{"vocab_size": 31096, "attn_scale": 0.178, "tie_embeddings": false, "parallel_block": false, "init_std_up": 0.0284, "lr_mult_down": 2.0, "grad_clip": 1.0, "doc_mask": false, "dataset": "wikipedia_en"}
MLP neurons of a small language model. Each row is named by its layer, matrix (up: input weights) and neuron, and shows model dimensions 0-191. Each number is 128 + 24 x the weight over its row's rms, rounded and kept within 0 to 255. Numbers have three digits each.
Before each neuron's rows, "fires on" lists the tokens most often at its 100 highest values on Wikipedia text that the model never trained on.

fires on: "N", " I", "n", " or", "I", "d"
L5.up545:168155103107108084121170117114127155148129119143104110157146119176132111101092120170099150119135122099165162152124174152126137087115108123113119118154106144126147127143172136162119129139118129120143158123111131123164103136130137127137109127126142106146115121123149121123106128129069135129119116100089097162152121143145155116166116157165149118092123143114182117135131094147124143140142104134177154181094122155162123083120129190163117155091114117147151103161148115099138137129126125108141085069135133154129186087172097174125114084131143147118129112124161176146119123099141113107

fires on: "-", "'s", " of", " their", " and", ","
L5.up704:161128133105110107169141112148096099160133075157103125077141123145115100086138141111113177124117109147094110110151103136121122144134144130120114115135105162108120138119110088144155154107157160134091131144101124094135101181126173117094172129147126156129092132119095186129072129117157125156088123174107089128154145128121142103115114137141134120129111167104137133120119127107100153101137102127134120119152107169135136065154097129116188142109163104140152121106123125098076141115158111132137124108120102137113148139130134136109073154137148091127143082134091102133107134113144182119

fires on: "\n", ")", " (", "-"
L5.up342:124104126154140129093133155146096131141119128166142089036132152110131136151095101144120092148150114137093143087104084122148133122121107179150122133124125138114164193153147128110099101106130116130085146124119153114154148129129087101058131158115080167101145140103126111116132086129110133091119116112103157099090152127114125130134128124111116105119156062171130155140104134131115141107143123107124130097106144128090108131140136139113115141109093086126101157143097115085120120145144115166126179105173106124137137144115129151115180104119129138157105116126144155156108137116130162119

fires on: " is", " being", " Is", " are", " been", " be"
L2.up698:152119089117147058131148115088125116159148097130178113157122115092155102086131131129130141151149145107171157142113135115091100099163111125154151148089087154144131117128102128145093125141117153112107119168123091140104148152122130120087081135129161142135141132108137099150114127120172104150125142083119166152117115119126123104083134151119100153115118140148140156101099127148129133113158060064107121098101143145107145182118116140143118131129110106150154128100145117115143139157107084107146147139195126138140167085107147146090156141105131101146102123146134119151119119126091115149

fires on: " (", "\"", " song", " album"
L5.up630:130107132134148141150149096150142123101124124129155088154117091168079121145127107126165103098115164140123148114165145118165106116128130152107115152111159135159150158178107138129116138134149114135137092142100175125166174111106136151160110148124109146174095167116141107134162147121198153108120114154099097132144117096105056126105078147093103146118130111108104106079101132131121138073109091078127138137193120157116134123119116127135125123112104116132140116129116152187091149112119141155148143083120115113121106163160148120132149109133142135118142119084148125122130120121119158142

fires on: " I", " X", "I"
L2.up395:140164111157095096140125140142128132151156098134118105160131113137109143127110095132118186111149105094097127115134142135132107158141148093125153092089125108101127144168119126180130142130154137136109172114110107091103108133155135146074128111166144175100141181142115109165147152128098140163114168118140146158143157094175126124119145159155079121103140114099143121131131071140122107122118162104139097181065149124102130102106139148124122153173133112133135108119146107151137105081121108110136115139143125124133116101140100113109119149151108131129121118094218153140090134141126117136

fires on: "===", " ===", "|---|---|", "|---|---|---|---|---|", " |", "|---|---|---|---|---|---|"
L5.up67:158139166159099101111149145157119109109125093111112189164073139097134175113091138163119110089114121110083149104110113104104142119125120168159139153136168168153143151160152128103170153121173140119117143123121140111125128121164115135131112173153149117126137122148120126175139125084152130117107107153162136158178157083103118122093180115149106140114136144150132116161155156160105138098120130128143117133110072122090135112153137125125148152064107144090132131103122129111133142120163107129142112094146119121093154103134100106167118106152110107111138161128135126110116155080123115138

fires on: " where", " which", " both", " that", " what"
L2.up653:125133140120128082153122173116124143117134112109145124167126106131102105129116102144099142199113078097092138113116138132136126132184123116167135111111123162116145137139134115124149080146105129150148116102087135149136082162135102151136126131093129096140123169138155092099175149112164129161131126098130106143143118164124097111099113104111143181128155110180125115096112090083115147161122148104172136090157117146106139119140115092133153102152141069152092089102153145148100099133114097122139125132136146132128110105166094157121122111164189128144135159148111124101116150103118130126

fires on: " that", " if"
L2.up465:132149116158109082142130122140172097112178193134143102152114159137088096118110109111131149116127108137134114106123153121150160107145177091134135088154120107120108100170160103142121109124123118144122110101153112136112113127144144135111132128105106123130159171139166154133139126143148150141142120112126107147127136102131124108128145148090100106115158154151145072082148141115120152108073143112140143135141136096111120108126095126143131119096107076111131120113118110161195119092113054127131109172123109134094126134133155164110091137171184134100134111153167082124155153122100099114

fires on: "D", "d", "V", " V", " Final"
L2.up265:106170119119116128079120102116136129156120141085134109129134130108142150128142156127078137121121134120123125100122107142157130122150113151110110130136126106087126136180142140140110100119116088146145132119189138072137105143128128109139117111156084160114152143090114123127152133163164157158132139073146124151136135111153100052160142084123111115124138124119144151130166110126111166096152112139147148130136131121105096101121108178157114160084077141140125109110108128170112169121088175143152107142133105127135116115099120184162173127143126087124114081120146111125136164162152095158

fires on: ".", ".,"
L2.up6:143142160075164176104083167137124096120135140104178133120143126139143115132121101111104179084125150132126106102109138093170126110140082138084118153081090127117167140169147154123143151149140123151125120125159119083135182137124096148126088114105111116086117183078174124139146144148112141097137138103145127151108180155116130175100131134135160158130113100103099134119162121153131132112113152160135102129112091119123117109107131130144147143132129146109147138109137121114127167105120161113154136147191140119137120140120103138152124133122164147094173095160098147115141106104098131129

fires on: "'", "j", " n", "qu", "M", "u"
L5.up623:157101127121118105161081169115119153137103118161119140075149120140132157142149108108110157084145156085104149122166204157121114068150148141106128133123129132134107137114160108148165134135123114152141145147100116134124173170122155185125136146173132183130139128114073108154137112183157153117113136145108119119137136100139131125163162091116142157147110140148138090128101166124132142126095131160121102157125161166127136176107143135141146135122148122115119136078127147129118156146124137108147143129102114125167116097154123155117104122120114117053158111120125138137164149158155142120

fires on: " was", " as", " been", " being", " had"
L5.up728:097110108135124090150152118098149146080142122095158165144144147101141137126132104151074133183140125148126161125111119123162082133096132122114149114158093173158140122120124114115086139146125120142119128169095089166132139135109096092129143135103095090129157132119150101057128152107157063156126140136119143151145128106074100133141143133147125110105134136128112117118184121102141148150166109103168089173110100087116107185133120108122127099132131060148115143085102117164125136146123128141118125142134127145130127122141132125151137159117156117100142105156134116128077154104132124120

fires on: " of", " in", " at", "During", "For"
L5.up169:125128117127154092133159110145124103101146128138105089184131108123141167143130114139145123173156130140139157116118147163147105126124104106114126167133140125093131162150145107158138067124127088160156066173089123123170112104124135139147127151088153126114156116152139125104068164156147051132135138092112100107133107093153126143135170114124096142124116117125132139109124105093156088136140133100142094123161142121140107109124074136130124107115141110117115169149100111143148108114143164131105155126139106174111113119159130143175158141114116144078106119098131118102166110090165123127

fires on: " in", " of", ":", "="
L5.up142:097140167089118134125127136120150145167122152146142143137108158164185147079131118130088143129141114174103134137125149133155124137120114139133150088142145124131122180115144157120116160147153133120077090131080169126138099143122163117131117090118153111115077082135121096161123148108110136117152163132137105141096116138200160154121139119091083118104162112127115117125147122105119145182125111118138154140116153093122149124119075089142125121125118177101122127087088127129114101121191116118154157160133147127128134125112155140103155147139159102149146086152145129134157154173120100128

fires on: ":", " in", " of", ".", " the", " +"
L5.up565:172154046117160090144124130123140117126144157129148100100166130152122135097097139123121148115131118150098133115158090101145108102073137122098151128120152137136130133147136157126137123130137144153179133113113108146134115134096151138190158106121156137117130125134118106143139119132153124164079132135114126162109112127101100125160100118161108100121111136135146139122131129114139102146102073111155071113136119170104136109140107107120115055081089110103107126133121113114163145097112119135153105161140163156120161106117069148106118147137135145107191099174139148116090135096154115133

fires on: " well", " just", " Soon", ")"
L2.up370:156156123164114123162115110113165170106144093123111134118123150078148155114166149141147125121096114125109110101108086138177116170125115116151136098068135154108123148079141130131120149111119121091153116140103145146145142131090116126153089126118105133110120145176145140118118128149176157133132144165160140099133107137179139103120151143150120156123112101162121134147083095134122120126122080098156130109128144092163128129137086132134120117119123124092120135199144107131120121150081120115143128103137156135136116076118140138134118120146186105101083148100112127169126192104120139175

fires on: " |", " States", "."
L2.up3:139148134127147138111171230154118135101090129138085121164129144138143171140122130123183133158161135140163090139129152143126160101121109133143110134156133080112137123115151113121113142113089164132132126144147130118114137116130106131113182157125180150117126193153131116117127151125110127129139146132111140129150129124119054123141103137128083126136083111132130127161153135135144164134097149128145179200126115137119142146068142113166131145134161137155148106151146118096169136126144120118121139124158163094159114102134118113131102102130112153114131100163102113143098099123131155159

fires on: ")", "\""
L2.up413:136139181152132136139121150113120140125150108135174095137134126140196131138127138115090127105119155139100161116125104149182112110108143144099138130100104164098166123153121101143111125150137100161104117107104116175133125195120134148153163178123126143154152124061140119148131108092148130151140152159139116175145111101139115082107151106144113150124083133136100142111133135159143119121096060092098139080130112110131107101147120121118137131112108127106164124102161151155106133140138145162132143123165168118111156131094135153128125091123139112108091137087104135142108171108114171114

fires on: ":", " |", "):", " place", ")", " scores"
L5.up380:140173137110146149119131113090092117155120101203084096099136126078147143152134079124120159120158141152128120128156145116128136143114159155100115148119137105175142100104124151145121153120134212144148108159138124165126125143092119141127125139096161150101131117121165140126147128135172126096113147127148141128110128124120150153106130108140074144120105120131130138128126142118124122124180153161155147150174139144103129103142148149152123183114120139126128147119105115128140081143128110128130134146133103167086161099172183115128089160117130163143112173157194104140155108138125141113

fires on: " it", " X", " to"
L2.up194:127126094137131084150153149129161147140174137115102095121095128085070139149135089107190128092159091132135147141129133135106151133175122128112089122124133119168109102117138113116145134166125136175148176124104111133129145113118142106112142120172063134150139135146105165095109124135114098143140106167106118152136147115155104110140153130149143144113071155099126150098121139106116111102101165112127105091097135107107177116120103161114116130141093108122163148088140150146132144098151154134150165121148113134155149093078150123156083135143135139089096147143133114098127139134155113084

fires on: " as", ":", ",", " like", " the", " and"
L5.up695:073127112096152106139131126184141127141136107177162120118125140167136109093131123158124180107128182108095146129147138106167123109133127124090142177109138144124104145103134126123081154132154129139147152118122079100186147148140129149147163135134107104127133153103141165139076081128120114165083131107133138172112120123155137096161101118116113120110132118145111112106104160077145132112133157124148141135136133138116128126132109095145157102074149076115106092097119101128133110133124133110123149132119106151115148077135147141102147139124155132082131151162126139114106126150213122143

fires on: " on", " for", "for", "On"
L2.up340:130162138132153126106110144128133141113149211134127180154136170110135142123148135140099140146149101134116128144131151137179154135141116115134105220142143126125151159128132077137103126113109117131091125098126115139108123141127088143098123141156147124137139097111137156118121089123141138126101097097085136131152118157100139144145124093119123147169110128126103126101096159164123112103105077135147113129101145109117120117135167136142156113132123078078116075088171162158138109091128151128132084098134079168109108112145120157114141122136091129170105120149094089131160148121148130115

fires on: " |"
L2.up175:118123147102138103121125163159148134076112102118098132175101161160120118103155163146152137157091153133096135144114105168153128121126119101097179146138177127136105135174129116129126139128151128141080124165136158149113087133105162099077153152141166115136152163120116136143144101109120143157109141083115128141145127118146154127136129135164125117110074135139111137145157137126114094127139152064124125118169122126094104124095112116139142156155132166116095081103075129115141122163101106141124096122127159139127088149108148168135103159161154114108107120157104158109143137131154134195

fires on: " of", " that", " to", " be", " from"
L2.up530:157107126146133136139147127115142123181162128119164137181106153101103136120135169131144159153139128094150085122110148138166165146176106125121146151115130122084148140118118093146072156120110140146123146145105149095104081116164106120150121126142116149113139182139115138079141124091164136107128092114143148097087147092113095141095116129125093109107114142122179123116116107120104153127102123094111120154117082106136194113121080067129137136107134125126158175111119118147102094131127106115137110164102154138095087151098148154122122139111146152139131126116126097107134123083105150151

fires on: " to", " not", " did", "'t", " make"
L2.up214:110150149140127087145116120114099104122131142109107133173130167108097140132126107139162078136146121098182154073127147156106118116135131115133102129093153151123149098125137135109142177125101102143139133157091106174109119168146132116091131092137138092113179147147135143108082124110113122104148114186131119154159120107138111139130131080128115119109133114140133148135107121113101104152108102129151154142140080145128116131144111112121148134148146119136163117164177182095160103066157151122187126112145153137146168091172106130089132081138166119156112135139137113112132162154138108111

fires on: ".", "ody"
L2.up310:131184090105121143089162134132171150087131113132160137126141124130131132179085113121143193133116135131176154127140111136147145137141092149119122132126101104111132125132092124149125073093117082142142134129134121123075133110140125195058141096083108122104110129126154136122176116124115067095132112141117122094134181132168127099099116105167114133138120098166098122123144125171134129115136114125102165135127124098114103137119124098159125136134133131139153132062130147126131158137119150090140132140122118137085170147114149102104130105129164116098111137090101142133132139100150107150

fires on: " on", " for", "On"
L5.up476:154147137154149095081118142072104123105137169154127142188140133098149121139080125112081145161146152112121160113128091127176147123154098179118091139172126094124096141130143119082165078101075089126109122107142141129144120145142094104130121121124100141160082107125105134144129165097084172130077124125108112121135150156148119144128159111139074098126149130102099106156139137152132111137133109125112122155084132117098110105157143127126119142103128114123081131146176122129131094125158089146092088123118136139139160132156125140123177121117142131126133109125143106134148131134083122123

fires on: ",", " that", " because"
L5.up306:098136122133130106164148133144149128113120184131150114188130124123087121107109139120150121161154105097122115119102133132147111124118160102115147123112115153156127136158110116128143089116142113079140123083094117116113187146117123109133134115072143090119112142117167126107113139170125119181116097148116120167114134103116145136134144118120089142117134152159142089107140122126162077104115162071178149122148132120120098118141140135061109201133123125130132091131088112149126115148160061114121126158143113137085141111129132135144089166123109113063130113130142107134117128126139165111

fires on: "’", "\n", "(", " (", " |", " ==="
L5.up113:107120129159094127183145140157128134138148122126165147116112085103134148158134114100140134129103096140123109114133110112135186114138122174130138145131127101138151144143116136098109100157165121132129170114139138124131144120140159108135114160172099160106082101108096138134127144095129176115129112150127167171147142141131115112084146129068155144121152138150141130074119149134109131101088173164166124125110138173121103125163104103128105144061096126142095161139124095113136135105116094137116124089113101130152120104139116147136099117155150109108161094184148198099095137125130135122

fires on: " the", " it", " he", ","
L2.up393:113123119121138120134130124118143150163086106157165158134133135121108112142129078138123145092120152102116156155135135124137169119149106112150168135072122150151143151139135165131134103124149121145142145132175140143178186180128114180095122140156095167131112132155168161187100130153112137151123126188121135164121142169180144126119134110122120167127132130125148142124138085129165129091119108127176097130103134092155141117131158142123188137126131120115117163115139130145131112115099075148144134132139111157128122115126141128092106108091140103101124164165187139103150138143120162160

fires on: " and", ","
L5.up442:159123117117104082135120112142129112119146126120147114138146119127160108101111103133130123094146169126122159089151171143145116160128133144113105140117129138124118113105114102173093151095108162128121120123109103128170162153156085113129180154129141123149111101117100130167079138097129119123083102140094182100100102111143092135162137120115094131144151159135136038139139155145167098128117167118158133144125062110117134147128161114113120123106113113122132154114171151111125088088142145120127128129109114087140158121138093085186142139125103150100144121114169105106152110112150120159

fires on: "-", "h"
L2.up516:145139138093122107168130145092122117115052133161098189157130111155144119081161123101138124113145157135104132104096121115109126126100105124134141160164081121132094183155105110145134120153112110115124118104142092093158131105164120164114114105120130082072118116127100107139105122171160148145093121118133115148155163128133168155186159143099156123174123147130140131151112147163137121125115144089177125131090146125132111114134145084140114088137096115173125129104115138106134120101167098146173124174099147139138126123128152140102112097134140154134145158118113098154125137104116131122

fires on: "-", " be", " been", " as"
L2.up374:144080112116163124120099147128151148163126147135128170117101100129146145094110120106116178108164115112185095138138150136157134116163104166132121118157079135122125189097118098095124113148142093116103117146107147103110129097122135149093168152127160147129129109154135165096159118115184129148132127129137106104111113115110152148110134154102087120142145082153116146121108153152133148107143108069143095143089122143124136146117112094107139108127086066081164162118143066091122127106081100122120135124155114157139104138159136106134153125160125127096139126146121136116108118105122155106

fires on: ":"
L2.up633:150162144157128104119122121114152157127133143183102083079128129066152154119071157181120162105087149149112119121148117116089071142146112092117150120135136123096143090122116146134141135123125132123140136154088120074129122134109156152126162124075140143186120127122133102113139092105143104165082138083142129139103123126148111128168123116123142171135130125135087135133124138177131105139140145106168123112145140130123117128148074141129105108150186130141115125113167162125151141121124124099126146125142083143136115110118112124125111125098157153057096155116149100145112116122126101160

fires on: " (", " |", ",", "born", " a", " known"
L5.up276:151107153120108095141138072143127105075141099139150124144116085116131130161138144141113123111095153077114156134113140142114126118155153166094131086143146154119187143124119130155111127103174104113093178081146139139146126118146148124145156125129154113133131115115145137111147162150130085133100081074124117105092135103111151105117122105118121131154118138175132121058157136095148158097138138118161127131111136137115102128156158144130107127069145163110162107115152123119121134129176140136153140142130083136099142079131098129106127100110144125134155152103148090128179146136163177121

fires on: " on", " On", "On"
L5.up195:177144102116100078109152140116123148113173109126087157112105194161134104124114097160116165149132131136117138113159112109145121156171092130100158138142126098141155143135120107140097128120118101148118079158114134126098096128133095140103149132143082101155121133138097125135079140142119139152095106133071129092115123128118139085125110124125091156111127175107096140136115130141108135111111109072161130151144171150095170118109145170090118089125135073139110105131139138101091105144132130124094085118123121146132107118149090121102138105098124104117099158125098107116134148120076115095

fires on: " and", " had", " known", ":"
L5.up386:158111137125115112141123121127113091112141090134111108093113141119163098134096138139079140102095135101136169115126135095178097134102105142083123096115108121124120163114109104120112152104121149121118130159094117094114114114109125120101175112117148136113146088104131132146176095080130076105108134135100111123156120172116140133147132107080148135155114114096113145081151146166139088107128180104102146128106099145143137122140149122137150056107163134120136151101146132117114126128133160125156112081118107095126087073121081099140140118132131152118125111184169086114154137145156136125

fires on: ".", "-"
L2.up420:144142158125095128080153143126149121120098140129142187124154111167088109144117099110146154128128133138129127103177127087118178072110116114137146130128079159099134124149105109116146125190135123140140120119120124104108145099141172164135116117087134136103110110152085112127097124118205164157134144140172101115148171119118128123184172106110179144139125148102141143139146126088142108113114127116128072139157122120144091110150123094128111115143132121137136169083149151104136139130151130122134152146099106120084140109109156113126119106155166158087150116096153129137110099123108134141

fires on: " to", " into", " because", " as"
L2.up39:113116135113084081131118130182153137088168093132128122149090144125077145117199144110142158111115092129128149161121163146139133160168134105123119166098121184119132114143124140117119078149113114123124124145093135102158100121152101130132112112153112115109112123122173154119119092103156133124096096149172095128148157109132140087125125099132157092155130143144142120112130152126132185112132078111169142083127148118091127133126125148120158107114094125141092114098141172133117116181095133145119175151145120132102134180146152118120120131137160101095109133137130128119164156118103148093

fires on: "o", "u", " Ho", "qu"
L5.up320:137124126104143122155098179131114113151118141131114133127061130118147107108135107127101095100140140113117136119106094125134136077116129147106167092119116138161108126132165119141139077146101103098173137110146147127129170125148098134093101164140197096128140158143099121163130112131142159148137124148102126123127152120134171095154107069147174105150118130097143116131159139111119168162120085150155117133085173123149115209122116142126114099136140163101127138101139107102178125134110125139111163105118115129138093134109098140125132140118116162105135078135147162182141128149120150119

fires on: ":", " |", "="
L5.up679:091145137167122088102092113155073109144111141149134128121124153104122126163140098134113099130124127156111102135131129101167109126143151160073138151148162103179094111086124174163103135128098128132103149139129114129120145131138148196119116116108157167140151143159171104144131085121156159116126143150128119116149119134184147130119151120141138156128067089137150107143104058133099161106104139145115139126124144124119127132127114159153102113158199143141130138148144134100133107123104146155143167138139101075122125102139125124134164122120171161110124115101153101128123095114119105094

fires on: " a", "–", " to", ",", " -", "1"
L5.up713:070099097115135095174116119138154103135121139122095079162109146128128129149096104113144133113110112116196117144111127158128122152139138140137100086099123114126151135098133136127125121118122171130126127078119152107152116145077169134114118105114091053126169087120086109083149112103108144116130101151127109141100125080151077121089102130128137166125141105115156125117128092140153119107121129137132119117136155131108118157115105188107152084082103173102129151119111162138127157133149158141133136148176133125125122149105202122126111136124095138115115150125137140120115161129126150147

fires on: ".", ","
L5.up220:163120152144136152103139161140158091115110144129124174116135128107128137119126110116109128131132129139112111129171125134155130120142128144122122120102121115127159131148136130120122136133177140147144171098158110116123145147122123148127142121137150109143112144096142147108117096122168103118136143194102105132134144109130143166126134138128124114108149096179119124049116134102147147136126140098108144206107088107107102122148133082138128121166147114132131131068167120100114113131160125103150126094130111132047135127058147125118065092147183084085136134098140131075148113142147120136

fires on: " of", " and", ",", " in", "'", " on"
L5.up463:125124110102152097136147138107122138140133146167135156129072146134156105109106135128108193138159152127114148150117096155117118139100093140122135133107113137146140158129104135095157104130140160131139116073111105095069108144155160144093131142146110144177114115115077145127133144122134122154137129155127153107123101106107174145110095100109122112127132127123115149150132125074123100100130141137177169147081112131131124134109128132149146145108162072132128110105128212160155086127122148112118103123076122160109112104143134134101136187136112105096118085142120128120140080142134174113

fires on: " |", " /", ";"
L5.up601:127115120158133111116079160121124140135073097121150143108187134138125181130173146111137155214099140148177139179109128133084120124094124121122144121139121154137107143115115129129141145174143171099150122121133154135150127098118131146128137104154125126122153108131112120097137115109130103134092131152110134139182138114104145147132119105120107116128115088071153111150133128148157096142098115118155134140164126117110117116126129177159104119131125124161166104085093125134148116105114077157129112180080174133130156085143143124139118139108195151102117109115111106146115127101143097135

fires on: " A", " Q", ")", "Q"
L5.up529:128128113140136124105149122128151109154131161163145101117120134172153110101113106147089157107100112120140118098114097126123147136103148149135139145140095129137165126128118133121088103150143127135086162126101102134112124168110146159114151200130140116137133095120107117151074119097114093054106104154141126097154098118137124158171129173111132148149118151109099135122125115149111168149135094111123116111134179114115126114141109115093118131136093123101166193113097115158103123128126151121075135183152124125120185090138161099147117107085155163135125110096151104115127095121100156114

fires on: "-", "–", "{"
L2.up135:154135142186142121093151122123127097130114113163139176105100131163082128141117145140159147103155134182101148117079151130123113072108108108112135108128124129137100129123120113129103154133113126152112113149163096127097127163167174104106136168133124139154143157116139111148074116129129138160085124151127115146144146141125133136167145140105155108139149147097122151098109123071151106116076116121100108118138098118192113118095097124108125140080131128197117127127116141132162128128109138140148117144128096115168131130143148134135129106135128141131139172104147183146186136129100192135

fires on: " in", "In", " of", " In", " early", " late"
L5.up227:128119131144160075156122119108066118160100171127171092135108088087123136150139124130090112170167130157123123129161106164131116140102127131101134148108131139103101173103111105117164111106128121093120136117141110147119137111143156121155126095103167140112131132166127137165088156151088146126114123157114095113138143172185137107114123129155101175140106107178105124103111100150154110128140152105147123143130113148153113129140136161138101123147160132121140155155122131103159113141165135133133094127143131125088148130175107189140160150115138087132183086112128111103157127096105088141

fires on: ":", "0", " $", " 0"
L2.up526:139141134146137111105119134094114174167139188174100129130117118139119126138119158126163161143061121106127155138125109072129155137120128124148093138116084159155111116110099125120146117124132112134142129122167074135106144105104172139121176151121127127139134143132147107090120069163182131180125152141138126119124125166150138101125090131146108140174129145077129123148116116066109129150167114166141113135189138160108116169147127115122143105133138091147121096114127158140083134127092136128132150111147109133106144098128136154104135108125165130063103131142121124153094109144118108119

fires on: "\n", ")", " (", ").", " a", "."
L5.up348:121098130121122134149131125144100144135123145132083119159135103156109105183130121170132161161121110141153130138114139127145115114110126104094121111127118136178084127103154115141111120166120149093132154124164126074127161120137112087124122091134117142133126125140090140132161142131156119112109124144060101106145151064130148110169145078065139120150146128151145089086137141131126144086120168130100152112123074140150110186111116123140141097104125185120145105105145086133143125116136145126142124148139101128077081121141138168121119117113137147128162100138100104145172124138171165137

fires on: " the", ".", "\n", "=", "/", "The"
L5.up430:146109136113107182083139150186144103126131120171128125120141126143126156118203135126113136150123084115115144115125146107138142129135137134120114113143149144167121138155120139151122133157153131110082128140114104075163165128102101144123143093149132141128164137117109133116134106105164121148105125120103082148101145129115160140159137133101110112146155154163130158092188107121157135127112102161145126120081098117175103158116083135145093103098132144102191120109151129116158097101115142147085158138111096133099094125054151149144110124123158145151122147076113130155142141132114136134

fires on: ":", ".", ";", " League", "'"
L2.up412:140133089150127136114085164135111119159147133218113218109096143146151149124154144125101130139147110132109109124106097151117089142127137108135167130106136107133135086072153146127157123104117130130154142144107172130100134139130158155118145135103144149170154094123105111117165124110128115113134129146148136097102106103104104150144168133109133153155130172158104142140114104099124105178129132148104148105107162122119111136135089163146089153129174119146110109090155128130117111108130117131111121138125106108145154096174157109093089137100108118124133101100140084096108146106083125112

fires on: " it", " which", " the", " Boston"
L2.up279:088123100174159111142115118104133155128109129108125091081157136099103141178111115116146108090160101138115155146110142159136129144155166137163133128115108132161091139110162161153138144174120132146088121139103128112138156144045129105097078141126131136122177142105100174134117140106128121137136125150102143161131165108090115107128121105133114101095119107101129123106133140118153142140112158176113156124142153150151175108158181163116155119123062129145137147131167143153111108119099125133138138122161137115152125143106113134130092105084152125140097152119147159116120158159157104092

fires on: "D", "d", "|---|---|---|---|---|---|", "L"
L2.up96:138201126150102071094146127139151125140135153116142119119102127117090159124136098187129125129149137103105125121115151147146125183122149085122126131173129137072133121117129138130076134108163117138114148108128117071113124097166149143151131133140127142131152169150122121113118104102138113138086138116107177148139097129147152108098152123117116103145126108108113145193147132144114150127144111144115115163152104110154077171134086143173165142111113138141099097068115115154100157088139139108132147172119131137084123081108094137150132119119121119121105106161111099151144117147132138095

fires on: ")", " &", "\n", "-"
L5.up583:084108159150080116093158136098122101126119164142128127097084103134099128084107123124096111123138169120148132093097144142110089138142128128136136149131112167121128119094112118125110165196121104107100130130091117135128116149129091099128147157119134141184096156128156119143109110108158116079091124116074097150140136084124177072133146095097148123095099155101101129085127124112117138120089148108136161140098123128145124135151127073123156136118108140141133142154094169123123124142165117106122147128155076124086122123083128097104119137114133140139171117135120128119153170111124159131

fires on: ".", ")."
L5.up82:146148160137109137118051164121127145138121095166119121152136130091142152141078125117098149123133131134132145102105135116178121114125131102092126099112087125138134118153123133139136131122106171134160130118125126093120177110170149107170126102172097149132128143107117115094125136125171080100103131107121085124122099190118150143113147088102076133122096138137169152093144152142119118127152138099118088139130103101090108107089143110125118106090117130109093145117118191129079123104151138119143128121167134147105125111137124108191101153122164127097114123118115121121092114087131095107

fires on: ")", ":", "|", "="
L5.up30:143138144111096135153102138144099158189093145113122121120105138130156156114130075099130140131131111155131103122133103105150123148138127161098096122122150099119153130097102100153133153136123106154107099159074173151161150178139113123132121103111174142109124121147155107157095108085110157091128140156121128137138111141150146165099118151108096145101128094174102165173146115116083135097161111117145169098046107115122111159168092130167114137136129148135131109142137117114130099151117114109137129099167106137092161115108115141117090183137117143135120117094164123154113129140140129114

fires on: " |"
L2.up109:106133114119111146125118130180164149073124101106119152163107120137109156123124132139155122126154137130098101180103127168154087128152132110149158130145142108134114149099144085126141137102124169111190127148153139039119114136109115113133151139124108073106153122154111110116125116117101136110075126117116171160161098096080123158140107149130129157120092103146146146172144136145139103144106123148145152120136120158121119109066138151146142109116160144114120118109107111114115125095124105140139108151083161135095136109142112131137133156176170099093103132135127133126099098127158158180